config.toml
n_head = 4
norm_place = "pre"
norm_eps = 1e-05
positions = "rope"
attn_scale = 0.125
init_std_up = 0.0299
warmup_steps = 597
batch_tokens = 65536
seq_len = 1024
doc_mask = true
MLP neurons of a small language model. Each row is named by its layer, matrix (gate and up: input weights) and neuron, and shows model dimensions 80-175. Each number is 128 + 32 x the weight over its row's rms, rounded and kept within 0 to 255. Numbers have three digits each. A neuron's up and down rows have the sign that makes its largest values positive.
After each neuron's rows, "fires after" lists the tokens most often just before its 100 highest values on Wikipedia text that the model never trained on; "fires on" lists the tokens most often at its 100 highest values on Wikipedia text that the model never trained on.

L4.gate143:115162085180161134123068086144157103196188130124144116140161089087196160105170163076108171132135116126097164177091106128156161131144171102164120154171160149159130174153136125127180141142157057157164062130079157081104166146129149149103081146110097075155144170136093131097147166140175108155
L4.up143:112161133142122089100115189100105129180137188149130057147069059112096109144144128110156075154147104125094210119125088090167146144108135129041139147057133103160130157110142101149081123063123152158081159151193123084133121134119114087198154128086136133131147126136138066155103140126136149087
fires after: "2", ".", "9", "3", "4", "0"
fires on: "9"

L9.gate444:166153121156047141056117126119135139117170078170099122135074170134152104105118141093082136074071108139109166146112170151150123079130110192101133115088127171097174168083051095128138120180168149095171084145095108095105145136103111142112086091105094104157163116100087169134141139120139129101
L9.up444:143158160117093196104102118124101147125150092123099094124105099148090166206122085212108187101055093139087187150126102151143088115095118155054145097108168164200137118155088094160153108113175176111134122191087104088083082115192100097126089160127119098105165118156135128120152130080104158139
fires after: ",", " January", " ", " May", " July"
fires on: " ", "1"

L9.gate191:119134079190142119134113114093174181142229112088130136099128131110122122065144189092184156151115106140158153156145121117089076051145163105091145151064165159123111139114117117086091138152137179165095095091162120137137160155115130144202178093094079110078165115173122190110128112116186145068
L9.up191:062128155097103100063148089036153187138143179126182113123139116114163160137102096154163123183130149152109180064106185084145110133098118066049149171087154089104136196121088141114123090148131166113182123086156177144142158080095066116099113061101109128120091093103111069158174117147167141101
fires after: "0", "5", "1", "7", "8", "6"
fires on: "th", ",", "–", " and", "s", " to"

L5.gate109:073148148166161141108099143129154145172165096155142166148093152069161174140173143092104170173112140165116134144121132150164100079114082137103170181096176159147096237141167146101174126148157092156148087171101153125089147125112115134094081161134144099120111154255122084075110134100120084080
L5.up109:145146136097185172132145137079127129158106122062151157129134157184190124092183193094132148115126134065134183115104177129153080121151168142176184102099154142157160125116164165070167154144134126170127150184155148132103168092149166174102075150148102136131091138126061135118119147129156129186
fires after: "1", "\n", "2", "8", "4"
fires on: "9", "–", "-", " –"

L4.gate207:124139075185136103135065064123160093144079144110122120129138170171116167190114106118151135144202160122093114139120129137155106166084132124106100149131090123092173178167167111089124100085161140093132072152104099117166131140136183140158077175099130135131116083154139162092154137085104116089
L4.up207:114106135099146170137186121152117110133178156126118109107119135127153121170168115180138187141174171080068099174070134189119169135196134148099142117196108101081100111148133172136132096115119127108134162129100121177155159199135137142142056066116089129174157112125175171069095120137130158144
fires after: "1", " =", "\n", "2"
fires on: "8", "\n", "9"

L6.gate299:147138134183119093127145110161169086175156102088138172067164189160079160129150105180110141197124123188129152178126093141123132154130174154144111129172159156074146139148132096141145111120109141119104115146188078109167152142121124126155180163058135157085129071135112099115120165113116139085
L6.up299:138139109137123167062133123090070128139121130174127116147065094135176093131183192165102134138119115058115112141120098126132105054137126130121122148111105156120142132135122212164172069177076163169139143135126169162055155108051153111102116057121116149106113114169116116089098143120147118085
fires after: " ", "\n", "==", " =="
fires on: "2", "1", "\n", "="

L6.gate373:169151094103141054123131160120131079204164194136148140100115095132145130136134171151090114160143105133116092150122189079099151117084148161142096141153132129202126178148106094197205177127125092091098082116110143085110112177143127108096153109134109157108158166146162123143120131105140124101
L6.up373:083151081122171184113070115157180166155127155148138050120147107119168114143146103120149114097132086171149100122136140131106127080128188171094135069166116143079106172066113151182057118136086088139087127170173153112093144141164097098097196107135128130102125117151116078118141210141103148073
fires after: "\n", " ", ".", " (", "6"
fires on: "\n", "-", "4", "3", ".", "8"

L8.gate279:125140135179116112137068084123179150141129175054134146129163159125127150089175112174137099145118127160137093132126096096107118107165086183138066162148143088120164094124157141150144102093116148140081113107088138186101134094094142143142146054165161108143166103157132160168183113120172143121
L8.up279:161182072095177141136086124178152122134110167096125109115142169114077173159152147090126125201121124126152144171092116101075123133092146107094184135128111136155105132087106148077136132129086074117142109086095128104071134080157197108102123120106101161138085118126137093136187115115091139101
fires after: " ", " micro"
fires on: "al", "pal", "qu", "bi", "chi", "che"

L9.gate208:157132129122065166120104095141108072111145164153074131118148094170169132160104119126108222067100142140062101161133164167160155110076169165111109130103089132059160168137129104111147121177164180130194093105101091137153136109091100114131110129095120092144103138110115129116087148103159145094
L9.up208:106137063196076172154150109190123100095156138154097193120102103159091179095095088176144124084112111181078157114214175110149140108135091129098150132134060125090151113113182199141068106109130129096123134147131174124163145088104096127070078117115087131106068137197086128123098161131173126102
fires after: "2", " "
fires on: "0", "2"

L5.gate510:189185150106131092123138109088135150198074165133152074107100102107148094142121141065104156066148091087147191109135097114155098115108161096107135160173116121101113116069079094108164166134141115172174129117114084125194128078174105160129140141055104105104172205109113091121172095183129106143
L5.up510:131110116168153154122092130135167135130112177076170127130142147173143135164115126161088114163139126133128095121090109079114212125116112149186185119162191135082145162178122120193100101145143079133122123119097143153072114143127156114169117102131160119108023089139073147140124146145147109081
fires after: "1", "6", "0", "3", "4", "2"
fires on: ".", "9"

L8.gate26:074125109116146155098083112093124161172127086104124113060093096147148128170194136112115108115101123125127155098052119108230129131123124141192121162097127153095063178174178105167129104202138118115143124133104153075083087087107124121096130155088097057095190136117106095092153119174099121081
L8.up26:116156082099168136141142106129170142165112178127106166172106086123146144111119110111184087114125154097106112198150099154097161127063073174141162058182153099092139147106118137162075160108079131157107133153083117118142151084156113201144152145148173107028139107129123161148146101127130120104
fires after: "1", "3", "0", "4", "6", "2"
fires on: ".", ","

L8.gate262:144171177159118152114157141174152121111157116084123119143112135198162122143162124153191120163094118143114129113126158066118132093161179111140183163162166216117135133109150133049142075095149104122184137126087127109119077091083149161135115146179147187103133096108097153108102133086163102099
L8.up262:144172147089112144123155191132123138125102101127095120137089144134173137122181121150141108156069111138107118051126171061090090152091185154137182134151161181131136107168141145181135081109137092105140120139100206102098149053145145123131110184164110178136147126150166130075169109127133124133
fires after: " ", ","
fires on: "2", "1", ".", "\\", " \\"

L8.gate558:130147125114140095096110108161165147161131095109092116131107122149182101145118094157128119137106106081140121191096134128076129091156149143120166104138202116155123127143170129175105115129141117163123103047075103108070144084137166158111136175124140099150140085119119120106166121165104146151
L8.up558:103119107140108019090191101111124093130156121099172171132133084110082117166150129112137132075153117146052152189171104088155125147124173101169149138162126110140127114137130096140100153183145138180173136160133165143128127105127100133151112137121140142133162128142111164083052211124111174133
fires after: "3", "8", "6", "5", ","
fires on: "2", "5", "6", "1", "7", "4"

L9.gate455:146139168158084089096115100079132086155170191146082111114076154141118070124128162108111177058131157127092107154127160144191118090155167108096153126159133170047146124136180122104121079145140138156142141121107141105122165140108148086130156103167120121131139145114080144103142131151122161102
L9.up455:121150106054113160126160181118096113144185079081071116122136156149143126120101097105107080116157140108096167132165154195213116175146116119120099116124106104128162180159127139226170085130115119118121125153134130104106106135186106074112115127122122102119164156126182180197112072117122096103
fires after: "1", "2", " ", "s", "us"
fires on: "9", "0", "2", "s", "ra"

L5.gate329:107109180126142070124125103138153095193079149117084112153075101076177151146109100104151039099143117105115114176105150129104136111120189092155156101160151145090170162088082091172157087120185103181113159161093107096182112101114147074165182193137163182148176092127119105193127134121145158074
L5.up329:062198178147163160096144115091146095188122158110137101070145073163172137152136112121161146119124118159114112222100109067130107113179183129124104114096134107089146172130086095145188126178074118178103125152113142119114137140153150111116223097137141124144195104144141095136105124110124149102
fires after: " ", ".", ",", "5", "3", "4"
fires on: "9", "7", "8", "5", "1", "6"

L9.gate363:140129112129108096061131159156182112108121064103162141106076114169151161104135142111099122079100098086155100130121143094170101044129156177159121167070139145042143140180133148105111137126118102142102115133119092112077122095113116098135131102110142119077122076144140132064135136184188128108
L9.up363:122117065134157146118065141111140121119178151088148202140111034148097119116138084089172147124097116077129082085106170053147106111134161106185165135114118164138082118174104127104080120134115177118158126172090111124108094124110104142105138119126135181072102135168169183132120188129112142092
fires after: " the", "0", ",", " Belgium"
fires on: " United", " U", "1", "2", ";", "0"

L5.gate517:104119117188129181162118097114095128122160122043136085138071184131161132103155172143105120183128128137197116170126074178112185092158163099108139124122139111121100131102194140125148134054133098106155090157066153111135128134103105128091144149149141122108099132127148128118103127112112155092
L5.up517:073146114140132155121116104121093122184100110110118138149141106103220107145176122070117147141153153127145097185161102112120180130120151134111107091165105138140102130090159127064139124122106060102141099120053179159097103132167058173084133175139164145062143122167168090065112079101156128092
fires after: "8", "4", "6", "5", "7", "3"
fires on: "9", "8", "7", "5", "6"

L6.gate573:182214094190164128132150084122180130147088143120174116151065103108085136138130118135102090067119098178125168168127121149115190133127146120152046148180144117134141154134162098050169127159151139081118116065137113096149116151171093130155145135072134097149157161122097137109134131174082086090
L6.up573:173150105132184196147151139113172078132130161112173143147091084100116120105155154154112118103128123169177179126118103139093142160147178063114081091143124109129174117137142135048114096132097126105121153125154161131199136149107131084146141138073111096192181134085149084093094129193066123127
fires after: "1", "2", " ", " No"
fires on: "9", "0", ".", "ed"

L9.gate350:113123094089088151145172112152143134159144141118093057131131164084139148089106109134074124126141112138113165112151166129105172088128122133164112127099134094117105136094089106129136129172077208079138104153143183119115119139177126132076063120164110077124151150113105122145169156128143119119
L9.up350:126163116090061200097138087144090137113131107121104079080117116093169133161148150154155143141111109116085155154090191120176124197096129108093102171166149106142108135132105147182137129137141148090107126156142142125100110120174112130063075082110150106147162147119115251145106098116113105142
fires after: "1", " In", " years", " in", "2"
fires on: "9", "8", " late", "0"

L6.gate250:105087185109158117058153113156125137123111130194138164107109117078100109109195198114124117074127145100106149110108160141203119116139156140110115118136111131070124177095159161110129114139090160090148127145088122121141139117168129104127115128129167082157058113096078124102116186118154089120
L6.up250:143118095117112149133143118078079182086141082205082156143132112100159085172144172115162122155148091108117093117166171150132103157147107083131087113090104128141148137122119095162109136140181150105077171114143102158119166102165126149109135146128115145152121156130147193090131082110125126202
fires after: "1", "2", "9", "\n", " |"
fires on: "8", "0", "9", " Life", " ±%"

L6.gate98:142120156123184136108134078127136111122122145119163138104151136150130088116139168156137122144095118117102152180100177189145159120035121144181134164072145134120128104137141144087154102116129171116138146110066148140156156098123147159163142080174129151133115110128048117104099080149123108140
L6.up98:023106136157119152090119098140089137132176091115105140139120176098134090123130158140126174187151127165152137118149085125116154155113094133117103073122096125165116145149078104109137175160152204072119116146151152096079139107166058190062082107167116125135136154178116123128079120108117109129
fires after: "\n"
fires on: "==", "-", " on", "er", "or"

L9.gate410:077126107165157084126137124104123110130143126109146189153130114139083115104146152108132091118119199117119136123157146076091098154154142082149069125130162150185134115097125155148141156182156165167073112169147139157114136150157115179100064141120102185100182117081092134074165129081125113081
L9.up410:114084063171185082134187086147116126089108097126193114144147131159108134137142132134041138133105164087102181127076100053080128136071139100144132136133112119104172179117102096084121122137132120139190153162110146160142135120105093120147118099123089071050144166182153127141167168170117148089
fires after: "2", "3", "1", "0", "5", "8"
fires on: " |", " (−", " m", "-", ":"

L8.gate105:158142124143109130115151084149147147141154100102141081131139124126181184149075146110147102118120111099042083140122140077116120144060075047145135125097155101181160148138101108146109145140106083116093109101113185086087137173105208114157145122109113156116146137115072133107089100170144101139
L8.up105:133168101126125088141155113082207145114088140134114151147105107108172106107175116149174121125111172158124087164136173079122196098119130154120090144109163163147105085166111221148147092074127122157105153143107149068091122089074184066171111130136138135066180117169163144122111110145149165184
fires after: "1", " ", "6", "3", "5", "7"
fires on: ",", ".", "4", " is", "6", "3"